Weights of a small transformer language model: tied embeddings.
MLP neurons of a small language model. Each row is named by its layer, matrix (up: input weights; down: output weights) and neuron, and shows model dimensions 304-399. Each number is 50 + 15 x the weight over its row's rms, rounded and kept within 0 to 99.
Before each neuron's rows, "fires on" lists the tokens most often at its 100 highest values on Wikipedia text that the model never trained on.

fires on: ".", " was"
L5.up78:47 50 20 74 48 48 40 28 36 36 36 31 65 23 53 41 29 34 41 45 42 53 51 60 55 41 43 62 46 58 55 35 65 25 50 61 56 61 73 36 51 49 31 53 34 69 64 60 61 64 44 68 21 32 45 39 59 24 60 62 32 63 27 37 72 54 69 68 47 43 21 70 28 40 45 56 35 44 35 65 20 47 74 56 52 28 40 49 46 53 46 46 36 69 70 50
L5.down78:48 61 63 65 62 75 49 53 76 57 87 30 43 48 41 65 57 65 35 45 37 46 53 26 55 38 63 26 44 36 49 64 54 52 59 41 34 41 51 59 23 70 64 53 50 35 61 69 45 59 42 33 33 69 48 31 29 61 46 40 57 50 50 62 35 40 14 58 62 55 71 43 57 46 53 61 43 35 60 25 79 53 44 57 58 47 30 40 55 63 51 48 60 63 48 45

fires on: " which", " that", " who", ",", " and", " said"
L5.up264:31 57 54 66 56 47 51 31 48 45 54 43 58 34 44 40 49 48 49 47 60 36 54 75 37 54 32 60 54 67 58 58 02 68 35 75 69 45 41 10 22 44 48 51 56 47 23 37 33 70 44 50 65 53 27 58 46 50 40 51 40 47 58 54 46 45 33 48 50 35 32 57 34 55 35 55 40 45 67 57 48 46 44 37 25 65 37 63 70 49 52 48 62 63 47 85
L5.down264:58 28 58 29 58 68 33 39 42 68 50 50 64 75 65 60 43 35 24 62 01 11 50 44 61 49 82 52 63 48 17 49 72 60 48 69 70 40 45 57 55 68 74 39 73 44 32 68 50 48 76 31 51 40 65 33 47 63 47 50 61 46 47 61 53 50 36 38 34 35 48 53 38 50 50 64 49 48 46 32 20 39 45 40 53 28 37 14 48 58 57 50 49 43 36 44

fires on: "=", ".", "-", " for"
L5.up1162:59 45 36 48 41 61 58 58 61 40 84 55 41 49 31 32 67 63 51 61 28 72 59 52 60 60 48 44 61 49 75 37 60 18 39 47 12 27 39 38 43 69 64 28 44 53 54 57 54 58 39 45 42 42 38 44 68 52 70 43 40 61 77 64 32 45 23 19 40 37 40 42 52 40 59 59 51 34 52 53 48 62 56 29 69 78 56 51 47 15 60 46 37 48 56 83
L5.down1162:61 30 37 50 49 65 62 54 60 65 66 46 39 50 45 67 54 57 36 50 40 56 66 38 52 71 47 49 85 45 41 75 52 49 48 52 40 71 48 54 49 76 42 27 14 82 53 87 57 52 63 34 66 25 66 50 54 80 54 49 54 57 57 74 39 51 47 45 37 46 43 36 47 51 56 41 52 47 66 58 63 50 33 42 44 72 62 41 35 33 56 46 46 87 65 52

fires on: "–", "=", " (", " \"", "-"
L5.up370:29 38 50 34 49 48 64 48 44 62 53 60 31 13 41 42 52 63 43 64 49 44 32 49 66 76 62 39 55 77 51 33 58 44 66 33 38 60 60 55 48 27 57 50 69 41 57 71 46 50 53 46 47 53 32 28 47 67 45 57 40 39 47 33 50 60 37 42 54 60 47 44 41 62 38 59 32 66 36 51 18 69 31 32 68 52 68 44 21 44 22 57 54 47 50 62
L5.down370:58 71 76 59 51 40 59 56 38 34 50 70 49 44 32 35 19 15 44 51 59 29 54 57 68 43 39 56 51 64 48 43 65 65 52 52 57 40 47 44 40 31 57 34 64 64 54 57 26 54 68 60 61 68 66 29 67 65 58 62 53 48 46 51 53 46 79 44 85 60 57 47 22 60 53 61 26 56 58 59 49 74 55 35 51 61 28 32 62 50 41 52 62 50 31 77

fires on: "-", " (", " name"
L5.up212:39 48 67 52 17 51 22 53 53 36 58 48 64 50 29 34 28 56 55 46 60 64 57 66 40 38 68 43 31 38 60 50 57 46 71 46 43 55 55 67 35 60 44 34 71 70 61 75 50 43 13 51 53 49 56 36 45 49 87 51 84 68 57 85 59 62 30 72 37 37 73 21 49 56 60 65 66 49 53 43 57 57 40 60 33 77 62 47 39 42 40 37 56 53 63 71
L5.down212:30 40 66 35 58 54 63 58 29 36 46 55 57 44 39 32 58 51 48 38 48 22 42 61 53 46 12 21 58 40 51 51 32 50 41 55 47 42 32 29 36 50 50 59 50 68 53 38 58 45 50 67 38 34 70 46 33 55 66 51 47 41 35 30 33 60 41 55 62 24 40 38 53 32 62 71 71 85 38 50 41 36 57 45 33 35 44 40 56 62 66 34 65 58 14 56

fires on: ".", "-", "R", "H", " was"
L5.up1766:68 54 66 31 44 31 74 55 28 46 49 60 45 39 51 35 19 63 52 71 49 30 30 75 75 58 62 31 35 55 26 18 47 26 64 29 36 65 50 51 28 68 29 36 50 30 88 55 57 34 63 67 44 42 75 55 65 59 59 39 39 47 56 66 59 67 32 39 50 58 46 44 55 33 51 80 44 40 68 71 36 68 35 47 40 30 61 65 68 63 33 57 39 39 44 60
L5.down1766:55 42 53 40 43 84 56 62 83 30 51 61 61 53 34 54 34 46 44 27 31 47 38 71 39 44 49 60 63 51 38 47 47 41 57 45 46 48 34 45 21 37 48 51 68 51 37 49 22 27 49 47 69 34 32 20 55 54 44 59 53 69 35 41 27 30 62 58 46 45 58 38 19 85 68 56 62 63 53 21 71 39 63 44 50 37 20 55 53 44 67 16 80 46 52 42

fires on: "=", "\n", "\n\n", ","
L5.up1231:85 54 30 60 58 59 38 41 49 67 85 48 77 56 42 47 38 73 47 74 44 17 57 39 62 33 46 28 33 37 69 41 46 46 36 53 66 50 67 53 40 34 56 45 11 51 63 20 60 61 72 67 33 61 41 48 68 41 61 44 63 39 41 61 29 49 47 60 57 62 44 54 39 45 53 52 53 53 57 56 18 42 80 46 72 27 26 37 46 32 57 36 52 32 84 37
L5.down1231:56 68 47 55 39 47 54 44 44 60 84 68 65 58 64 61 60 81 62 67 52 37 54 37 45 59 36 46 36 40 71 74 48 39 70 58 61 58 51 46 53 57 70 55 56 33 69 68 73 50 44 68 35 50 66 48 55 53 50 30 75 32 46 33 41 76 39 53 44 77 39 63 57 83 67 50 42 32 44 23 67 63 75 58 45 38 12 38 43 45 50 35 40 47 56 37

fires on: " is", "\n"
L5.up414:61 70 50 48 48 48 60 53 34 51 87 35 39 46 49 51 43 39 48 61 68 39 46 44 45 53 46 73 27 30 27 72 65 35 52 25 36 56 64 73 55 55 29 35 58 39 45 30 66 34 44 72 55 27 47 49 59 64 58 72 37 47 76 65 34 78 35 53 56 53 33 77 50 49 60 35 65 27 33 50 75 68 46 22 40 63 89 49 22 43 50 58 41 54 67 44
L5.down414:61 65 46 62 63 50 64 33 24 49 67 51 63 69 50 50 52 56 57 69 61 53 52 63 42 78 69 54 56 35 52 48 52 65 57 49 43 26 38 34 49 71 58 56 26 19 59 57 41 38 43 63 55 66 59 18 59 60 50 60 48 58 54 46 38 57 69 47 17 81 39 57 49 46 61 18 34 62 75 47 55 21 67 40 50 28 65 78 53 45 68 33 74 65 51 31

fires on: "-", " was"
L5.up120:35 61 55 63 85 25 54 33 72 54 58 67 57 32 59 80 28 42 38 57 51 53 58 47 62 39 51 39 46 52 40 52 37 38 73 33 69 44 59 30 51 51 32 62 29 36 72 55 67 41 34 83 40 26 78 54 28 63 62 53 49 55 51 67 41 44 48 36 28 38 63 55 53 22 50 57 44 35 53 32 70 64 72 51 77 75 40 41 57 34 36 60 48 60 60 50
L5.down120:49 75 56 54 65 34 38 53 66 51 76 46 38 58 37 39 56 35 57 46 48 38 50 26 62 49 59 42 37 54 58 57 41 30 53 60 30 27 51 31 49 39 39 72 46 39 41 61 40 56 56 27 44 71 51 39 33 68 58 27 57 51 57 37 73 34 44 84 59 76 47 37 81 61 46 75 44 29 44 67 33 40 47 51 54 71 35 31 14 21 21 60 41 58 53 43

fires on: ",", " with", " for", ";"
L5.up956:60 51 61 55 60 68 57 37 23 67 56 56 51 55 57 33 36 39 46 28 33 43 25 61 44 55 72 68 50 35 30 56 55 76 48 58 56 43 35 32 50 61 60 60 57 57 31 32 54 36 54 38 72 53 27 36 50 78 20 40 51 58 58 42 44 40 60 39 56 38 36 41 36 31 44 69 38 65 58 48 45 47 53 61 80 44 44 78 63 59 91 48 55 52 34 61
L5.down956:45 43 51 50 66 62 55 44 62 52 47 60 45 50 73 47 46 43 41 54 33 50 49 48 78 49 52 37 41 77 69 53 73 73 54 47 58 22 56 60 63 39 55 54 58 40 55 55 59 70 58 66 72 55 48 64 35 48 40 53 04 11 38 67 60 62 52 39 31 85 46 30 70 66 25 42 23 40 52 50 56 20 62 52 55 68 29 55 46 50 53 63 66 50 64 43

fires on: " the", "-", " |", "ci", " (", "tt"
L5.up1328:65 65 26 29 48 30 45 51 59 50 72 31 40 40 46 27 47 22 46 75 25 36 44 40 50 50 55 35 57 52 82 50 66 33 76 35 46 50 43 50 46 60 43 64 35 45 53 55 85 58 37 78 75 28 75 78 37 59 50 53 46 66 41 46 48 47 40 44 45 37 53 41 65 61 59 36 28 47 35 54 44 49 42 38 58 64 79 46 66 55 63 48 73 60 72 51
L5.down1328:35 77 45 50 49 31 54 53 47 54 52 60 21 78 45 32 42 60 36 47 41 65 45 45 71 68 42 81 71 57 50 38 50 33 52 26 58 39 40 63 55 63 61 46 68 58 48 67 62 51 50 24 47 80 36 62 45 67 56 70 29 47 34 48 54 72 21 41 50 62 77 53 66 82 44 63 62 11 75 55 36 67 69 32 55 35 60 52 66 56 55 37 55 56 39 49

fires on: "-", " the", " early", "irt", "/", " mid"
L5.up1487:34 05 55 34 27 71 54 56 42 51 37 37 25 35 63 58 61 42 37 23 39 69 66 65 68 34 61 52 47 51 53 28 34 35 56 57 55 53 53 51 26 56 55 09 26 40 40 74 37 54 36 52 51 33 58 49 57 65 42 64 30 71 41 53 71 37 59 69 38 64 65 47 63 38 55 76 65 61 50 72 58 58 51 53 49 56 32 53 59 26 59 34 49 57 54 25
L5.down1487:32 60 80 75 46 22 40 54 85 69 49 58 26 52 51 55 63 38 44 57 48 51 46 46 70 39 60 49 62 34 75 47 63 44 32 37 46 29 44 40 65 59 64 44 52 87 47 54 55 46 24 41 58 58 33 52 79 46 55 79 26 77 42 53 57 54 65 60 62 40 45 52 39 30 80 40 32 43 60 62 52 45 76 51 44 37 73 23 48 29 60 55 31 58 34 44

fires on: "g", " i", " the", " The", " emb"
L5.up1585:32 46 49 52 52 27 55 62 52 52 40 52 24 29 62 54 28 34 49 44 81 46 42 60 61 28 41 52 66 44 43 53 58 34 54 53 68 43 41 27 66 35 67 59 46 36 45 79 38 78 51 42 22 57 60 06 31 51 46 51 24 63 39 57 56 57 63 62 26 48 45 43 32 30 31 74 43 49 67 52 30 48 50 50 50 27 18 84 57 65 58 50 40 49 68 47
L5.down1585:42 46 44 24 49 50 38 78 51 18 49 58 35 57 61 57 53 48 55 17 82 27 60 40 64 85 48 28 69 47 48 41 50 55 55 49 75 43 61 26 76 48 60 65 57 66 37 57 48 44 40 40 75 51 44 80 28 80 62 36 47 44 64 55 41 62 71 40 30 21 64 74 43 50 50 57 59 47 26 20 66 46 60 75 36 39 63 28 50 50 65 47 62 34 22 66

fires on: "=", " been", " still", " to", " was", " in"
L5.up1793:55 62 54 48 43 58 39 47 79 54 62 62 59 37 50 46 55 31 50 66 47 54 45 52 62 69 34 35 42 44 60 41 43 52 72 65 52 69 48 69 64 32 32 27 56 46 53 39 80 58 72 52 43 14 19 40 40 23 45 45 45 65 34 45 63 45 61 59 37 46 33 55 47 40 52 47 66 74 39 33 53 17 41 63 59 43 63 51 35 24 64 66 47 40 87 32
L5.down1793:47 47 53 52 43 51 30 68 64 62 69 59 50 67 71 47 71 74 48 67 41 61 61 52 43 75 50 41 45 69 70 36 53 53 59 51 62 32 19 46 43 49 32 29 66 04 58 69 82 56 27 37 48 73 53 55 48 39 64 58 65 23 40 74 65 60 50 53 56 59 39 71 66 57 63 67 39 40 48 48 68 31 52 32 30 60 31 60 66 52 43 70 89 46 41 28

fires on: " |", " /", " 0", " (", ";", " 1"
L5.up1932:33 66 89 55 56 73 87 53 33 52 46 29 43 57 49 42 26 36 47 58 48 26 63 53 62 35 62 68 39 46 43 55 55 63 41 41 49 84 73 79 30 67 55 50 52 50 52 60 54 51 66 44 71 33 53 50 32 59 34 39 38 59 28 45 59 57 33 35 49 60 37 41 59 29 29 67 85 42 38 58 36 39 35 68 60 21 58 76 56 35 35 49 50 55 34 58
L5.down1932:66 58 68 40 37 64 44 57 70 40 44 39 88 30 39 65 55 46 47 64 40 40 33 73 56 69 52 30 39 59 49 61 54 79 82 43 57 51 56 59 57 37 37 69 15 66 62 32 59 41 39 35 72 30 59 78 53 34 15 39 45 39 46 62 47 53 55 60 19 57 58 44 77 65 41 45 41 70 30 62 52 34 39 69 63 31 73 47 52 59 64 45 61 71 52 71

fires on: " al", "Al", " mm", " Al", "l", "al"
L5.up56:36 42 53 50 47 60 50 59 38 52 35 54 43 30 17 91 28 47 41 40 53 46 32 52 72 52 44 21 45 53 58 82 69 64 50 63 48 31 85 50 66 57 67 52 55 55 37 62 60 54 48 53 40 60 10 57 49 24 40 35 67 77 72 33 64 30 53 82 84 39 67 08 69 37 26 38 77 34 75 22 38 14 69 49 60 58 59 64 45 51 52 53 29 46 47 69
L5.down56:42 72 59 38 30 45 41 36 51 50 24 40 66 43 52 56 45 45 67 50 58 53 78 26 25 47 24 53 70 41 50 41 64 67 50 37 49 52 71 75 63 49 20 49 23 55 59 26 53 33 49 76 48 40 77 47 63 28 82 21 39 24 43 25 86 44 44 29 42 57 50 53 42 67 35 68 46 66 57 54 68 80 28 74 50 83 66 46 41 42 70 50 42 27 37 39

fires on: ".", ",", " St", " Dr", " ."
L5.up1471:51 52 71 64 44 48 57 34 51 59 57 57 37 58 72 42 51 55 65 44 51 20 74 30 59 66 53 31 88 54 31 52 75 46 33 18 37 94 48 33 35 51 71 36 53 16 63 41 24 67 58 50 56 64 43 48 55 73 74 65 46 48 30 22 42 52 69 45 80 43 19 30 43 51 40 50 81 48 58 48 10 72 48 44 23 54 46 64 39 66 67 69 56 40 27 71
L5.down1471:72 66 60 65 23 51 67 47 59 44 40 38 57 71 44 61 82 37 69 38 55 31 50 56 53 61 48 49 67 43 47 46 44 54 43 49 39 64 77 51 61 48 32 44 60 49 26 59 48 58 56 47 52 22 28 53 24 62 88 42 70 27 43 67 35 27 71 39 35 45 38 35 39 42 34 70 51 53 27 41 63 48 79 52 41 55 46 61 64 44 48 65 59 73 66 73

fires on: " |", "c", ";"
L5.up1975:21 43 79 47 52 38 56 59 63 62 35 31 57 56 39 93 42 30 69 56 60 33 48 26 39 31 77 60 52 61 57 45 63 43 51 44 43 81 51 28 45 47 91 54 32 58 66 59 61 41 51 72 43 50 57 47 90 60 44 75 44 58 58 45 54 31 57 52 49 67 57 65 52 63 36 64 69 32 75 55 26 55 49 09 55 64 42 50 62 31 65 34 56 26 62 59
L5.down1975:37 49 68 40 54 84 36 64 60 40 66 48 67 36 64 43 42 65 44 34 59 74 37 68 30 80 66 49 49 67 45 40 72 52 48 66 46 46 34 61 47 58 26 57 42 50 73 58 39 33 44 83 56 48 53 39 56 47 34 43 25 62 47 54 58 52 36 41 57 74 42 76 58 41 69 45 59 42 43 60 44 24 43 63 61 40 61 41 67 25 57 41 64 51 28 66

fires on: "k", " Sh", "r", "rs", ")", "s"
L5.up2017:56 31 60 63 71 41 27 68 61 50 57 35 36 57 49 43 37 65 49 60 46 55 30 48 55 42 62 43 41 58 53 58 41 35 53 44 49 51 24 53 75 63 51 55 77 33 46 47 62 45 06 33 54 72 61 32 68 42 48 65 50 56 65 62 70 68 37 56 38 65 49 46 35 39 57 60 42 61 53 56 36 37 57 34 37 48 28 77 40 34 38 47 45 68 17 67
L5.down2017:65 57 67 42 75 47 54 69 52 68 47 69 39 54 38 62 88 27 25 55 59 62 65 56 43 76 40 51 41 61 38 35 55 59 59 39 25 55 45 41 15 23 56 32 56 69 42 66 39 75 70 28 68 52 70 40 47 35 51 50 49 51 34 55 50 68 59 59 61 42 76 54 33 43 62 53 65 56 47 46 72 52 46 34 62 68 69 38 48 61 51 43 84 45 65 37

fires on: " to", "–", "on", "Don", "n", " |"
L5.up1933:56 55 33 66 50 43 55 45 71 42 26 32 47 56 66 48 40 43 57 44 56 51 52 75 74 56 71 42 54 45 54 12 67 66 44 73 39 45 54 65 49 46 45 82 43 58 55 27 45 64 69 49 68 47 30 64 48 32 71 51 37 61 31 36 45 41 39 37 71 66 59 63 01 36 54 40 48 46 72 44 47 54 42 56 69 83 30 56 58 55 60 48 57 14 36 65
L5.down1933:33 57 61 44 66 43 47 44 50 55 70 33 58 54 51 30 74 65 20 47 58 56 56 45 47 42 61 17 58 35 49 41 36 32 35 42 68 55 70 56 64 58 42 67 57 32 43 57 62 48 61 44 47 64 43 53 34 42 52 52 72 50 46 56 48 70 84 57 43 40 43 62 54 45 69 56 51 29 48 53 53 50 59 62 35 74 53 51 43 67 49 27 66 79 43 63

fires on: " with", " by", " of", " to", " from", ","
L5.up95:47 31 28 18 42 74 66 34 53 48 47 47 69 62 38 39 39 33 70 50 44 23 31 39 65 54 46 35 56 32 39 37 52 42 47 71 63 50 64 36 58 45 51 61 77 59 78 45 89 56 24 18 64 59 30 29 65 57 38 42 17 59 67 54 85 51 56 23 56 68 37 26 18 53 36 69 38 24 59 39 37 58 77 44 45 38 61 44 70 53 74 46 34 59 60 67
L5.down95:64 53 48 71 61 69 54 56 77 29 35 52 61 37 66 44 56 66 59 56 62 53 46 28 41 53 14 40 35 53 33 48 65 77 69 56 52 80 50 65 56 58 29 72 60 42 55 61 47 39 39 72 74 42 26 64 28 50 52 60 31 59 58 40 31 55 51 39 54 60 32 30 76 51 57 25 29 57 43 50 47 51 69 63 31 88 37 39 40 35 30 42 59 42 42 51

fires on: " |", " NCAA", "-"
L5.up1928:46 57 55 41 40 50 62 49 43 42 51 25 58 54 63 51 44 66 43 59 57 64 55 43 63 27 52 54 41 44 45 52 41 54 48 28 61 40 46 61 45 49 49 40 58 61 69 43 41 16 49 51 44 42 41 41 40 47 75 61 41 58 36 71 17 26 58 61 43 33 49 42 62 33 60 66 41 83 58 72 28 28 36 46 64 66 30 36 51 74 52 26 31 64 39 48
L5.down1928:53 32 59 44 46 68 26 35 30 24 55 27 39 25 37 45 72 65 41 46 58 55 14 45 74 39 43 63 83 57 41 68 72 74 73 37 52 59 47 51 56 56 61 58 61 68 69 48 80 57 56 54 45 26 90 36 66 78 47 70 40 54 53 58 42 23 25 56 62 37 45 33 60 28 61 39 25 77 28 41 49 40 24 36 66 43 59 57 56 58 73 38 51 58 36 47

fires on: ",", ".", " after", "\n\n", " before", "After"
L5.up1654:31 63 73 57 28 78 47 41 32 40 54 42 63 88 48 47 66 43 32 75 51 36 41 30 67 23 61 48 59 13 59 50 55 41 56 67 44 31 33 67 58 46 59 33 85 55 65 49 39 59 57 48 52 47 42 55 30 50 48 40 52 75 41 75 44 68 73 51 63 54 22 41 48 49 36 28 39 20 69 53 27 45 24 25 56 53 65 58 63 65 43 68 60 43 59 57
L5.down1654:25 39 29 38 59 59 34 60 73 58 68 72 63 46 62 32 35 37 34 57 60 53 53 41 34 79 35 46 25 33 41 82 57 83 56 57 46 68 58 52 45 50 81 36 47 36 54 70 60 50 23 16 62 69 47 62 71 63 50 45 36 60 56 51 75 65 53 40 41 59 61 61 46 57 42 99 26 47 47 32 42 34 68 65 32 52 23 61 30 76 32 66 37 75 58 51

fires on: " that", "\""
L5.up999:50 35 58 57 56 41 65 62 44 44 29 50 60 29 30 55 58 28 53 69 65 59 70 42 56 56 51 44 46 60 45 36 60 68 40 65 68 52 37 54 26 51 73 64 63 65 50 71 55 57 40 57 50 48 50 38 48 87 54 86 09 44 47 61 42 16 42 39 63 41 63 48 47 46 27 36 61 38 52 27 60 58 42 58 56 65 37 49 37 51 57 38 46 64 67 59
L5.down999:60 53 50 53 37 48 26 45 65 61 45 55 66 83 37 34 62 80 81 47 33 30 31 40 42 54 44 52 49 40 34 49 56 74 28 40 41 45 36 49 65 58 43 57 41 13 69 71 64 54 54 52 60 22 47 71 43 54 61 26 42 45 72 50 56 45 49 51 40 46 60 34 67 63 53 58 46 56 40 54 58 20 59 52 52 47 60 51 57 42 32 27 07 58 53 58

fires on: ",", ".", "af", "form", "du"
L5.up958:28 42 56 44 24 37 36 61 14 51 39 59 64 64 35 50 42 24 50 63 47 21 52 41 43 48 52 43 54 47 56 37 41 48 55 41 39 49 54 49 59 42 49 74 64 35 56 55 32 38 53 15 48 34 63 38 67 50 54 39 30 71 55 31 45 64 44 28 63 54 57 52 62 56 55 44 26 66 84 60 31 40 75 46 45 59 50 35 61 85 62 57 60 55 45 78
L5.down958:55 54 64 54 35 40 56 29 58 67 41 40 58 49 34 35 61 47 34 45 74 46 39 44 44 67 38 59 67 55 56 00 30 48 60 55 60 59 28 60 43 47 48 42 60 25 41 71 67 47 79 36 42 67 53 17 22 49 58 44 60 46 69 67 27 49 60 43 30 64 78 46 93 62 66 59 42 37 24 51 47 43 56 47 45 62 57 69 40 62 64 67 53 25 61 37

fires on: "\n", " a", " he", " the", ".", " The"
L5.up350:27 34 54 46 53 45 62 32 84 66 55 76 31 53 22 35 75 30 37 49 79 36 32 51 62 49 44 48 39 37 44 52 68 37 53 54 43 54 56 43 65 68 45 67 46 43 46 55 63 41 71 35 41 46 44 46 56 50 63 68 54 37 91 49 65 53 40 59 58 73 40 54 73 60 53 32 52 07 51 34 45 45 30 72 24 59 45 48 53 59 45 41 54 52 69 52
L5.down350:44 54 45 67 34 68 35 49 68 24 87 51 37 74 34 66 33 62 52 55 19 12 39 60 26 55 41 81 62 56 49 19 38 60 55 64 33 37 41 52 43 40 20 60 62 33 58 83 45 41 69 56 47 70 59 42 57 39 19 23 42 62 27 22 46 58 56 67 64 45 43 35 53 74 68 53 42 54 71 56 40 47 61 45 41 50 56 45 64 22 79 28 76 41 49 31

fires on: "\n\n", " ("
L5.up1116:48 67 30 62 46 81 79 64 58 61 37 81 64 48 70 38 30 44 54 65 85 44 36 29 63 99 62 64 73 39 61 21 53 45 45 52 50 62 58 88 57 32 56 51 63 53 47 60 63 76 72 80 21 50 16 44 50 49 60 75 62 67 69 77 71 43 60 32 57 41 46 58 54 61 60 45 68 49 48 48 44 48 48 52 43 65 49 39 41 39 48 30 28 32 46 47
L5.down1116:49 52 50 43 46 70 57 49 43 53 33 39 64 39 39 46 38 44 68 48 65 52 36 51 14 63 71 54 55 36 50 65 56 60 54 47 52 48 62 63 86 50 50 49 61 64 59 69 73 53 80 27 58 63 39 27 99 62 36 36 69 53 61 69 40 77 51 48 55 69 68 34 42 50 57 62 53 38 43 58 56 67 53 74 65 61 73 21 52 56 24 25 69 48 44 60

fires on: " Japanese", ",", " British", " American", " Chinese"
L5.up318:41 19 35 29 37 53 55 67 58 40 63 51 04 51 78 47 56 84 56 47 40 65 57 60 64 57 69 54 27 32 46 56 50 11 63 37 73 43 39 39 37 41 38 29 32 17 38 19 58 73 59 64 62 54 58 62 43 40 50 43 53 40 58 57 72 57 54 42 64 56 48 37 23 71 42 58 50 59 48 39 54 37 78 23 35 78 52 61 60 68 40 36 47 56 76 56
L5.down318:41 54 51 22 42 66 55 47 75 67 53 68 30 45 50 64 76 36 74 47 56 64 40 39 40 56 56 51 85 32 62 44 45 45 66 55 41 50 34 35 21 62 52 84 56 34 56 43 69 43 51 42 86 46 34 89 40 43 48 65 00 25 52 44 49 52 67 63 33 45 58 51 70 51 52 36 70 56 41 46 74 60 24 52 83 54 43 44 38 40 23 14 36 47 70 36

fires on: "-", " (", "op", " /", " sq", " |"
L5.up697:29 61 65 73 23 44 49 82 39 47 20 40 46 72 31 37 39 58 44 54 34 63 43 34 70 57 51 51 75 46 46 54 51 46 52 39 29 41 31 76 50 60 77 42 46 50 60 44 82 68 48 47 49 33 50 70 75 95 63 64 15 42 67 30 75 47 41 23 53 68 49 12 47 15 62 35 23 47 51 49 49 47 66 62 68 61 47 20 23 44 62 21 49 57 55 53
L5.down697:35 70 48 44 45 32 42 48 49 68 51 24 32 57 56 27 54 74 44 72 50 52 54 56 45 65 28 76 56 53 54 55 54 59 74 42 41 76 66 07 37 30 52 61 55 30 43 49 13 43 86 40 45 36 35 51 51 56 60 42 54 19 34 44 35 60 55 79 55 53 48 74 46 76 70 54 78 50 50 77 49 48 18 28 19 66 47 51 75 63 62 42 69 34 60 35

fires on: "."
L5.up1181:57 37 61 38 11 40 60 39 69 53 25 59 42 73 65 56 44 53 44 51 60 65 53 69 51 47 50 38 35 53 51 51 89 43 40 32 63 67 52 65 55 49 55 33 53 51 72 47 42 49 40 48 59 48 62 53 52 34 53 62 46 76 52 48 37 43 35 45 38 57 49 16 83 48 49 35 50 48 48 39 72 24 39 38 64 38 65 59 50 51 29 69 31 24 63 54
L5.down1181:69 47 48 57 79 67 56 21 35 54 38 72 25 24 52 29 60 36 41 33 22 47 40 46 34 61 45 67 71 51 28 57 42 40 53 52 50 34 54 46 59 60 40 39 23 28 57 59 78 61 58 39 71 46 67 65 61 57 51 52 91 35 38 45 39 52 48 50 42 61 39 50 24 68 56 62 26 36 53 58 36 27 65 42 39 75 25 50 39 38 57 41 49 76 21 33

fires on: "\n\n", "\"", "=", " by", " in"
L5.up33:57 57 65 30 43 59 59 24 21 44 39 73 40 41 56 55 72 44 39 52 44 23 39 46 49 59 35 39 66 32 62 54 52 58 53 52 72 79 51 39 66 52 79 39 36 49 77 38 35 51 50 66 58 58 57 62 52 66 17 46 41 59 66 32 58 57 29 49 66 64 43 35 56 46 49 55 43 29 48 60 57 35 63 18 51 24 29 74 35 60 41 30 41 40 54 40
L5.down33:29 35 61 53 55 83 46 45 83 59 55 38 70 80 42 53 53 66 64 53 69 60 30 56 54 33 40 50 53 36 54 84 56 40 40 42 45 21 45 19 51 45 51 63 56 28 79 39 58 17 47 33 28 78 43 59 47 41 57 48 74 58 45 38 37 41 53 50 28 59 71 29 47 29 64 54 58 63 55 72 45 23 66 45 51 28 47 44 64 46 57 52 39 50 53 64

fires on: "n", " (", "ul", ":", " |"
L5.up872:38 44 46 70 58 56 52 50 44 62 29 48 53 58 49 51 42 19 50 47 82 56 48 55 36 39 34 56 57 70 58 55 54 60 19 29 59 61 56 46 50 32 45 54 41 88 50 28 53 48 28 44 73 48 43 32 26 57 64 77 51 49 38 32 34 72 44 69 53 46 56 45 25 60 54 49 44 54 24 72 56 55 47 69 40 32 42 67 84 45 60 39 76 49 63 58
L5.down872:62 45 41 38 43 31 29 45 42 53 73 48 50 44 65 55 46 46 45 31 79 41 50 35 36 39 48 36 57 45 65 53 33 38 72 64 65 21 24 13 54 31 50 58 46 30 20 57 39 22 67 33 60 35 39 54 49 33 53 64 65 38 54 94 40 76 52 70 59 35 22 58 49 34 77 55 56 65 50 62 51 50 51 54 48 62 50 28 63 60 32 34 43 44 63 51